Weights of a small transformer language model.
Size: 13 layers, width 576, 18 heads of 32, MLP 1536 SwiGLU, vocabulary 21730, 76.8M parameters.
Architecture: RMSNorm before each block, attention and MLP in parallel.
MLP neurons of a small language model. Each row is named by its layer, matrix (down: output weights) and neuron, and shows model dimensions 192-383. Each number is 128 + 24 x the weight over its row's rms, rounded and kept within 0 to 255. Numbers have three digits each. A neuron's up and down rows have the sign that makes its largest values positive.
A block is one neuron, or neurons of one layer that tend to fire together. After each block is what it responds to, as a language model described it from the Wikipedia text at the highest values.

L7.down115:131166169130085114102133130149119144123136166139095129150120152117117123104160148112139125136122121087089126123129135110119132148135155115180187092099077105100146115119138115176134124128112139150186072155165142084106092132154093141117122106142119160119143103101140096097109134139185182148133119182124138131150131137081141110097141133104127109115146153164139138133124150131152124110136120114158119125176118085049159128132096135104121145127095127101140131132159119176142132147146131109140157126089116118139173178124123172130122117168102129154142088099104123107123116144156153115
L7.down360:136106129136123103124158131138090169144105137143125154114129091132159128097140087117074132084148115103141116123133132100089109140096172106144126137105141141156120188133162158143111100120118160125153157124133111114121119115111127143120164106121090058160126161120205165125123123132109079117122112129155094091116089121089122119070157150107147145188095133104118102096150116087143157129110139150147108167089144133117148132119133108147110104149120104127162154148103098094125164127125118133138156042126156120115111121104133074122125129136137127148085150115105131140176133141106143142
L7.down543:095113113081135123104084128103131129126161147119136105106146167113113146128122132105143127134123113158118139114156109105142183128115123169095121118135085132100152173104166167102123101160142167118104132103147115120091167114151128149151158124138108131146135127109100129135139164095121146120156110121135135124179140093125132135109117155148148085165139106143101144163148113136146128127172131190134123162112151099145123121170122125153104128143145183150125141140135116128142086128094149124118101121166161163164084118140095133164111105135141106103112140151129146172100153140123101087
L7.down664:089133098094118128118086132104119138123141125139179141154119104112122145108199130134107143132119120138111139106148174127141084127102107140155158122131154119124097189129117131077134090135111121102134092118130133123137141077099077120114111143101135131118096140089107125123105129103165120106120169118144120097126074153170113167133133129084109137149105072130150100136113107149132141126143122157110169137124143100151145139143133125131124103116121148154121117172116142100140145136140126136123104127109102127128134111164145147091173126122151177119154145134148143129134140171123133108
L7.down697:123112101110121121114132136180186131179113082151081100116167123114121139169147125114116095128114145088093113145113121150102137151154061149149160138126151172130131121114129126109119144079107115115124127107142131138079132149152162089139136100123083158123112090132084108134125159153129119124154138116148161115104145106152137140125129088127142115100102148107134135126165168134140122078150152165108118124121142142093110144118127115137146076124105093155152098109136123136147151104100128147129161123132131170141104067102147142081131124129152100109127139119101090121114143127156084123
L7.down956:143146151157119149135170110122152093124152133165119117113097106138123152098115119120112112152129163111141187136108134153157099150092098105151110109141151150107107149109099093108146124145111136132167087119074120116090173139112151103137144151108092114132144172117142128053146163147127098190161150143112118135195122095128151076180142120139159125114108167103075149127102184099102170109098164144159107146096127130094135108052107122101103131162098108071114108179132137118168128126119087102150122140145110132122108156125113157143127118117108166111167168112129142132157119131126158108
L7.down971:112100135158126116139122038154154115114150126108131137108142118139090119130110097104121156189129145117054125139146101178170144112116151127097108136143095135128144100112132166173137151131134123172120162120141122185125172092097126147118112138099146104136145124151115152135140154119121158166153121176127149134120135146075130135137107128125089154150160113126145133125139134112150149121144164113118145135118144143149149127103108098127106129158116138130183099166105151102135111098073107161106152096143130156144111135137132145132105127127119093087147118095117090140089104108106156118
L7.down1082:107118121118181154152116146133126120104119150114071152086139166136131161089144128138127141129124104138115128123154100112107134132096136172128143130120114135143133139117133123092136139162139132143134100134077107100083149124093125119130154133084150107114122182132187135135107144172088149105169146124095128132161135111143129084112120131127138131162108154109125129110162141130142150192160091131088152132102129106178128126146137167125144124152157118154139099095145160101121145096116138118140184113112133134146118136125136094128163116158118177148133139154114104138100140162109113139
Responds to: Mid-word name fragments

L4.down287:127132152132164090106116094138086160164139122116157136125101111102114168184114101103129124118114135133108172133138154110118139101174136110112145131079117086121153119129091097124106149122124092162087123101169135107200112128101112160103142107097110126143120104166139125134119149136122104163101092082125156133107175093140125139155153115161120136148138146088099128109149048121107165093100147111112157162118127117129154138156137098134101135161141128108107128097106105135131137157137138142143116138157131115153153122168151083134097111160203151116143107160116104118110124128113108189
L4.down918:117093126141127123156114164071178133138103125162108098149151143140141132117114108131108122160171113141194142158151148110121144139131132133139118123152128160146116091057118141137156129120146160116159129125130118093186096116119124173142127132169122141162087142144127058114057110110094157197073130130123129106129115125134137085134138121152118113102142133148127084144135124129127152067103176136130145113117098153143107119082141128105112145157095125173168164148140116148117110115142118163100159121150130119117107128157122112142146104117089125118102159112109135126126092160117110106
Responds to: Verb after a subject

L4.down42:134165118137089113140103119130134134129116160107159126116156118102104095146139105142175107166120146142156114114131179151134167134125126122150121095136097137136080078162107149056148154185137156126167097165110151134124160149140118150155125128145082125162122112121121126165155126109163098111188144142106113141138103098134083099155120101111142096135149080157096106161118110156124133154130106125114146128127124142148113114151116157123115152133095108131125098106133130136130147110130107153135148141136086152144115088125125154138139188152114111100146178102123073141126124103196179094
L4.down432:161097144145114131156114118129116129124136098132124132127150147124136121110100138118142121138106135124134173083129122156127138106153119116118114137145095135143087112138128085127102097116105152136097120151106156165109137129172141167138118107093186144146134138102089174143136104163115166113114118103137135098098125102148124160087118102108161111108146128136107064114071109138117128169126142157140179055140097090129130081163067149134139143134118154149144144136094119109142145132136122145133148094146141147156086138100104096128140132123100104135146180097151153126135102113126130138
Responds to: Compound-word hyphens

L3.down59:137146126138147111118155135134132143151182092122153159124088151166170153115145130140115143124093116146136115096125090132145113134104121089139139076134118108127123135105078125134147107123124140160109129130143120148117155130147087136171164088122100116120170128168151129117119104105133079075103145168112123138138141102090149124152134145116140148127138156131096150122105105123136095129140118120130122099135152156129155148123098166138093080145117132130117127150126167163113117116167087120130101150167103104119097140103180094100148139134145081109123151102112130122110075138109123102
L3.down88:171127179081107159152149140128177116097139116130135134165168165163160133133124119147127155136152132151133124151124080117156169128154132136102124112140076152132123109081151123114112116118131157115124123111133092134106131164114141132177154126143111116146143126171139102101106174128173152141121144177124147098131127098144079144126092115123122141113159175098108117144088156120147162113138125118128180138165131110140097139115151123136128093181097122135133144119135107126115113138105109175106128160110100159162119115125101105154141101078108182168099134153126145110150167127103146113
L3.down1063:102104138160092149151133106114127135132122068127114130118115125128139130129120147179143074163102121123130126170158121130149169138138116110151105134139137099097134102124121148104145131122115108149104077124140118114127114134136125145153127143151106157146140151165103143156124131075134107136126099125118161099166198088119149142130169132148128077138128131158142150095129152109132101123115090157115165131144141117119127136115108114142148156134120098118124194148109140115101116136072124114114126133132129124122127101139171123127122088158098098133112124149151128151107167112127086123
L3.down1067:113125169118107157134168135145097106136070126139157112127129161149121153098181122190091164123123107115105152095133154091114097138095120107156148134149147119116134121097148140124138098125167114145163132123109158120104094131059083110118137113116121162143117132136155100115098106081112130118128165136131121086112160144133125161099123161143081130139127134101127104112140145137134113138067092155139160153092162064139108096154070103162127154144155084116141118113125166117100142115143093152146068092125144123152145044153146185180155166140139176128119108129113167179070121169165112147
Responds to: Light verbs taking objects

L4.down193:142158123129140117141174149118170093160126133194103097117115096113161113132131118127122147147157149164138109119158090106130106073115108139122123115147162092180146099074128183135158146121154123143124135146117082108115150109148139100146117101139148166117137137119141105148103095148085143142162109120129131155142144128120126089129169092106139151081124133147127107136157092135160208140103127105143153174115121177144127118092159126113132119155133123088140159114151115109145095161169122151101094152096139145092115148100137095138099123149159140146147106128081164148167085115130169136
L4.down591:148146120124150102133125157109074128155089118119128123112171146173127162108145151108119155102164113155141119097158132070104155127124113135136124095132160099177125136098135133162121159138114115084122130127136109115136124105100121112113112130134097140093132104120135130098135110148100156084127113126115168151124127140129144132110110132147126159134117136152147136131115123132132116133146136095112154127134116138190143156134128125098145095128151151175121184111140084122134119136144120151146130119154171102119162126097147144140114137124108129131154144136113111144112164127099111158
Responds to: Mid-word continuation pieces

L7.down95:105126148138092086125060103135133153125165106083104091112100140080147137134132108150187114164116131085156104164159151134099152166111116093111136120150131134143115125125115141156122127126132122145119140108132094168119063168120111138132127115127088139110142111106115140135143134133101149110147124099154126182166113123153144133160111094119126168114168116113123142120109140151144150152150129118125132166130079136148126102135132100117168146155076082139125098165133133126142120169096134117136122109115132129197142107124119165145099138089165145148119110181134116134169139119147151119
L7.down164:120148123152118108146122123131089131139108143099113116102114111145139124129143140144078102155148124155132138151135139149126112129136130113153164150078159154140124143146178169115142156117092139135094142103151140143103144134139119145138120081119160158116120154129123133179122156111100123138125143181131091180114080138094121131120135140130087131102153115188152162143147169070155141103142095146100086096124104114145104129143115143112118112149104094147072122156117101098173141149098157103143094118141104140128103131140176095107096141185128098136114122161106070108099160134103130139
L7.down435:148132127146087105136194098146111154146106142101099106134142107153124126116123102097124161157132170131164152169108115126089125134125108143121137114109083123122130119145151190131165120118136099126126107118148110107179120135105134105105119153119119137133132171144089139111135139124123147107119116173137109130092136092142119116106119132118134129148111126152113128070147145131144155110097127123113136080133168146138120130127115064104118101120152170144132130119157097115089140111145108110106112195148150163159136128118143115150151064184141089137138123144142098178198118116122146117
L7.down580:140136127138113121128125106210090126129098144118144114113094090118121181088114127125101165125161107105131154115124103115080132137126107125137118145122181112118111130119112155133148147098123122103136104138119172140143093133122137087139108113158119131169169137146113179117095120143144174113120202148089129147138087122126115128118109164115112114127159129127109158115147138150114130115126142169134150112115157103125139129172107117128126127116147168124068084101149100166107146122094102125138091123102176087096122124116132162122123132161098113144134058142126122112114132132116139127
L7.down1090:154111108110124089125153126133125115122136104140132129120111094088093123126102155117108122146142107111079173163147107161085087160145138141131117135112144143142167119146119142092115155127140134132125101146110104106116118156095082137128092151123140134132158142157143121146091136108133128132122138154094129132146113123126122124102096101165124138081153144101092104116109171132123127094109130136156137087117139110147133165095105112119150129095123154140087170129100126114124122084148122163136111115126133160130116138108112131081073107083096138161137149133100140123136074152127091116
L7.down1266:164122158123125117115132074146147148112136111116090125110138125117137141113122131141154107153138167082129115147139215130106139112152162136119130095119121111106115071124138158138128165108098110151176143099100118132136122126101121155151098138133070135077142130117134170102083122130153133105135115162136153111159102106180143114166115104137130089166091196106113118123139123124128150114136141088128148150104112126140135131129153160074104118147136154176092139173121120139096167137134155188145145151101148153128127116146175148094119118149117155111120166151128112129077124111109144140
L7.down1344:104143123137129096134103120125189146119138128091144140118110118106106140090106122158148155174104095095160081106142182143097085114154100127187141095129107091122123107099107158168091131116138134177090122172140148106109112139124124092141141052146104113145162145123120112113113133128076105168092059122119141141123170108147102109091132126132138135092125135156137132143150122160120146144150126132136122136159145149095119125131146115137156118106085108112117113113165145101134172137089135132149121123109152099136132126118118135155085095139123175113150065145120113087130146134164163110
L7.down1455:132136137132155144098137101121125103105126179155153115162159154111167110115107147130133119133143123130170163103130132107121088183125111110082104143121169153124132124138127132166100166132139155144158115128097149114131097130145145130086137110096147130142124139108144098110099133130142105068089121087107117087127123105101127112130147137122141154107137120098083168116104120106181139081103073121124127116148086146087138133119157121177135122126098156130150157113128158118104137126138149117103138114139121097124117108146108156136133124117131119159108122145198170139173132138114129111
Responds to: Take in light-verb phrases

L3.down817:169170122160112178152133139171115140187125127125087106152156115133153122125140114138112148098105155111119154120117147160128113106157105143091144125113104093148147128112159118129114112117098148126130106131100098147168126135136185130089110111118113113136134107112112107096129123082108111117138080157110138151120137131091108095110107154126123132118170126132146136158126120124089129119149165146122110137154146148117147087132116174094152122127100128095126123123158091075055140103138194108141109099148123097138110147189097133079102174134129123119116101177117138102146123143104143099
L3.down889:097136124163122179100150165131109138129114128088112129117116133129070077129150102119129119127128165128113162124112131132114164130150133080114132131105123127094126185121160108182133118103118139141173154151138110151050095143136129106134150128127135071136109151128124095141094168087113138140120132131121150167172170150142142156164121185114111141102156115086157128132170135117076124125166109127185117158094140135082131134096128152106121110170091112092151107149135145146115132142132093155139118112112143103111112153132115137136127148114115129106119102123108075099162135143145141122
L3.down1144:122128114124128190136128151185146147160138157135124115156123143149154129130116114111134115065108116125129116085151146141139114162158166137093141101136138114105110159071126111139126119170129109143108102127082105135122162109135136137117160144138154108119124096113122111109098109123125078114136109122101140171116092142130136087138114124102127142106104142135105146140125138143131099143130112182144113116143119124150169134137127160151093165158126116121159117101123115077114135143119171113133075116127143160154120123175053150132072110070133155126103111139121174124132150133151103144
L3.down1529:107169109130124142174144097181150128089177129154095108128125128129147111157115113142136112057125107109121116141137127109171127154102125139106135136119106118115135159184124158100112148123120156111121100123089137168115148139140156138076140129129112125138158118136097122137151158102107135070148161150082105122136144153150152097155124094147129101095138119111130119161112094128099134107190143139162115133130135165112158129123089117103103109158138137129151116122149074121104171122152159093115164105182103122138142105125106129112085133163085078096125131127113141148179102145119118120
Responds to: Capitalized name-initial pieces

L7.down421:160102173127117122098139053174128106121149152125166110171130152089110154165154153131107093135129116114114143133091144163147193098136127136153135131109101146135204102103164124156110091122120150145135123116101125141096140108107144107100128119113110149128111122147147175145146098089129137144107145149091143115090133163113118125080105131125087106192139131101121101124163089111113168184118131118109163118174130116126099124129110158113099142118167135130084090107115088126143111101139114126149126119149123088121179146126163119173136120142108104144133142130119168137124113097149146145
L7.down529:107120162107148119147123103112114135182122115122147123146119100091130118129111174141159076142129168211084147105092112156120164135134157133157143142123122127121146106112122056175129090091119137120098143179126151105150126110073125120117116118106163136097145156093118130115122109128124162070106155172143138136103129124159141135136143122158122111121121158144130149073115140137122164134156106102106072099109121129125104134136149140132104127116113149129120142153206119169115147114099130196129143139122135135096111110142111101108129147155129123112091123158077156111112061120151116112
L7.down719:166089094111108134153129088136121184146122127065143175111103116115128153146154094153156127105132085134101144142133140137155112147126126189115162147112103131128121153115131141122122129143136129120126155128154116103147131100114135132138111141095133133121156099131120127111152172134124126101088102123161123126136123135133124093116107121078180128117117119168110118090126131076171079124170163081084131160155134146104125129117087122115096149111133187139113149108160121144175144128148110158136130152135139135143122103106142121174126097140142139140117073136114085133122122143169157138
L7.down720:138128129132147104147132114133136049150103131131135134147178101109149149123115146099141132138125138135152106109135111128136107111122177134130133133096189111110139114165152140177113121100170090139163151172132126157116134093122141149148095108103150138141108104137136125099169115114134155082145146128112162089098145157152150124129126132121154107132137097128166094142173158122106146133178110127127106122124153144154146092112106179134138096101195102116144140176137119097139120135138132142133105132122128141140109130111083145131118107149125154113123156108143133082141137162174104127
L7.down745:133161122189089150113164133103100145174109118125150119106153119119157095168115134108084143145124091149083149139109141110161151164118116165124112184097079111109126149133141120109120157108148176118155100126090156134126100155089144136145137129108161102100181171126124161121136126124151146135145125107102131162154100138107115150168101088135137118136118115136126081165162125116112111131133090165123102133105142124166128087110106125165124138142104116142177140116121152123144098181083180102175155147140130140109137116155123139114158100177127109133161113163148078142133149117127144121
L7.down873:147077147125102132120104141150090127101101149146128138151137116144127119092137119134167144144111135125151195083143137116121149136141095072106142111095132145108151073126086106133104150145154108110124109110147169125116097102134138125093148119111104129129102115121164111121106123105150137135111157119159131114118121123158127089080095094078136072112084105137158085147089132140117142127198105147121103127152127103140119161095089097126194137155117124117118162163169109103147152099105114135147190121125103133102138109102145138099136111154105174101113132137165130108149149175131144149
L7.down1032:125132116122127124146093114149123058148149110119137113110108108098178114143145169140151173124156168062082141142111168118158094119144101137155166155156087087154161139117150165125133154114100108157177116126103104109081108130100138104126127091182103148111118175154101151149162118125129127106169121104124130091133114132118134152141092136107114132152121145102135074129125102114091106161105186116129132140147115108173140124158153110165152130149106124110148129112126117095122085137146121107158105128144132154127108146137118136108155134114161135165118164175162134118144117112133127142
L7.down1247:154139121163114117123153100152118137162124142090134102107135150147132094152105141108135131118130120124164130105150130156128132108176118163126096146159128139135178158164172154106146122151117117149142116150144131099130147118146116149149169089147155144096152110158164182175134106122120111147122146103085140159100115146163129170113132098132104143167124136131116126142156112156106102139155153151138143162123154168113162124094133158126160138142175143126124145149121132160129112098163101126137124149138125162129086080143104184135122164125117125117104148136118142108119129166116100130
Responds to: Compound-word joining hyphens

L7.down83:170128114127116136112120106184160132149131120163161130147148124159136084092137132150102135143141110152074115118138143103103128103103147175106116149099096092113137150106147107104121124085106083133122127150139157125098154114132160173118136146139091139129130123113165182143105100150153168104128096151096158139154148098120100142210096095125130115076138127204167139145173166139099166114160122133105161133095125178153120096093139097113130097135128123160161171108132162183113130116124119118136119094160096131091125138099117131153119141126079122087115146116130146140145143121189109128
L7.down199:131123129118180101150123143145164126100160151102124126118105136122128135147110098140177139108169101149124107128066172160138132104154125070124104134184155117145116087139112146112148171114145124133156152156117148102168132130131114146089106122169125152112149099116101127107149146151083095135117123064142141128142122137117089129137147121106113164140137095123133157095156092113180127146160160117135140151154130116093124149158169089127105126143108159128134150109112130091113128143118146182161122138124121187179160132115128147105169143115143169140117168166130150111115116136159137139
L7.down359:102146162111092127145109106132117113141101136114138126134115103162113098119132152101088145129106132185092119093130095133133146140095141162137148145163140141126169155115125119190124148145136131135108129146107092082138056093159098120150135140150127130101095139138142152118139127127130164114099103110128070157113108162127164115175156117153132109097148126138152125099143123155149105150091128137105122120103108131143135102134127116143140157116173093141103098115149150108131130137100113120081129116130115121136137148133152147118100092122128106152110131168174083157180145156112130197
L7.down809:152138120094141156138145149091157132101152108128161176170162138099179159123100118122121152144126116123044141108125108167112080105073148105129062165163153131141136121108130134162161122113099171135137073098125129128152164125135128155111131108102155158136139116121171087107138131120125140116148109128149156098097108118120121134152144171096125154088156109158120117101115158122134133156145101105120133105123155140131149127167121112148187108146126130147132121155113111143118133153126113151151128124128102115112164144112100079150116136145137141132120129136136152067120108161132124128
L7.down1122:133154120091128112121129158153109137144126107130124131133125134117107145120128118153118138115093123156088116158126131091144184114087145091115097123123121108153128178119132124142182079159098099144116090174128123142096153104078166142120099117165150137123111145114104154150147143100132108091143128110141116165154145103170146119094087097167105092146124121158132143143123136104103153168167114130183153152133114129112157122165113137078108115147105114121138160109127097097123125170118110146105115092140123120128118141138100092176170139135154098173162113098133110173119084156119125102
L7.down1360:152115121120087055164134171124085168134157110151088131102149092121143135125104151100097076092077116103200141139130125138135162122167119130119089127119114119143121152149116128126107110102164151146155117135132114104137133133152085168105094186131103088122134126145147105106165178114087126137165098143123116115103095091128135168170134154157126121136147146134109130127126104144132119143138095157096087087159119135092127119088108167146129095111096137151111173105117112147139129092120096075122107122155109129111100096096137129104110146143143140095137129129153149132142109110138137201
L7.down1394:158123134137132157173143127129162129126115116138119100122118163144129081093100089148087148118131101165112144118168074112125121131124147087125138167102161131112100147076111171140133121212105110058127175115128165114111116093126106102088096156138124110157161124139108086096179135135135115131094106146143129161124182133112125095117146104116126162143122110151133112154118158137121175131130093114112085119135109130117094123123141123135122118135132128121142084138078168166107103112105133155133137113102129106105155152139103170115114137153120100144178111152127121105116119102133130109
L7.down1437:114161140107123141165176159119137106140161082127137128108133109149136103135140145129158169142106144171130177112138095123133140099125139067108143140149134153126101120114093139103096176144114120131183116156135118152044136073114122157133139137147149131148158133129127104106142116106099130130105127120111128140103149116130120109139150127120132127135153169115130115078143064100117131138179140121143117114165114140096089103121144114112143123111143118071143139104097105089180127147147107138168148098125125152136154103101116137128155127153116155147134106123075136118163136136096065156
Responds to: Multi-word proper name continuations

L3.down108:122164143112119161157135132100136142113126141114182101146117173146102144085139148132104136160155151157102129121101158128153138122154106149117124124150097115134145101151139099149121119136164131087145171141160138133096137144141146101184073099139102152117098152126128112117130126163091124138123146140115098119131112182108137111131137176156102129141104117159127128107137103105121126118119122149101112128071159120138136119081122108129152140127098152164137121098125156123092123094105124146139151161113143126130089141100106116181122087112152132105115127102083113122120122123168145124
L3.down142:129132117096110110126119113114082195122158179124094133144101131117100118124138135125052153128104123132132146138129095106105141132096141081134119120153102134115141110132162133142165141093104107071119100100142140128141129171126123151151140108141119172131183094115139120112133130124104158100108136159098119173136119098081141096130161137128080128123142120107158138147160124118124150097113138127123122111119141152183104138099121140075103129118133134115112158093149136127149116126137118113143088134064185076073101160113117091132148098123095138137140179151123119121114082121126164128
L3.down709:091120132141104179112087141124119097147131158131042153135120172131117135105118135141090122109133133152064124129100114119081105154133137118135143137153166142181139108168175151126123101094153126160109142157102109130062122136126156105145152144109113130131103117162147162188120129131119109111064137168124103132088140155142143106145195120119089132114128150100157135175134150133162132123157137099140072122079137109174122160121168147167163115087132089119144144129140127128096147121109126142130132086122136137148150150100127140136146107130153141132165124168139153115163111154113130139
L3.down1041:103119109084150137101114145121135123118141069154147145131179124143131137131138134086103097107121113143100133134099140106158120134144164113145145116124090122129118129148125117103083127152150163109122105141119104139171102134136158140092148136121132156111148127136126117122162134129111140137145147082196127110139080118103132080135136088126143154118129164092117148123100138155136114164132121102109150132116171086116126131107170140110154101101141106173119127146120159154125138125169098128129098080114141134126132159121183152115097103133137129104128152090138130134111118116168142128
Responds to: Second piece of names

L3.down210:139090136130146078116105126134152140081094138134140105101117133103098081153137122084139167117138153093088138153122123125135149128095152130117109137102118138102142112154110179141131126166146116131150136129131124136060126080132127099118138140136126118085116171143121096151094150159069118149164104132121156113092127129142154127090076098143105114132143130144149148088125107126162134121172154169123107151143100098105123159105138146114149141128170105105139118143170113106125092174179144090128138152113140106129110112173086124115126094151095129092111164152154098132119155120123121125
L3.down380:151175103141126143141145129118143128148128130090132136094119150086128168140160150112136108151145107152136132152137104140139086129113103119105111159128106119095100147166101159120122136144114125074128133078153137094081130095131077122151099114138137121075121114064137171126130082134126162135180141110138149131099108123095139140143059141156178156168125146120127124152161114147136143188145150089100143135145124130125101167147128138124140137149146144152109140167097154107141098121104137107142164165061136178129189113159163114157084104138147186110126120090144154150135110077151117103
L3.down916:131144122116105160149150137162167114188118136123090134097125094142091118143132121100149101143103111102130110159162088114087138153110138119152123098133138102146105146157117136100124094159138125107138085132144130141123132119152137111072105138131135147126133144101114210133150138107176115122145125136153142127088114093134137122123127125105163118118191137128129114121105086127145106185135137160132100135114124136107149162091115179138135128120096108116114140125151158126080105192102177099180143183117104103124111107125135154177133194140144150113119138124150141160138164132130103080
L3.down1274:154118148154110118091149078154135124126156148107091125133135149178151095128157113092125090118139163072102141127127123114088150134103120152157105146148143115110116160151124109146110137139139106112138175105088180134148073164083130140070124124118142115135133140176125166123166168110129137134139107132111170111119094120167096155088130104141169135163149154084165083153121128155146109151116096137154092144172136147189104150127143126143095087148119117064104161158126089117127102097135134135149149179115107105159132114109150135157113091171110136125146108160121104124146150133131135143
Responds to: Name-joining connectors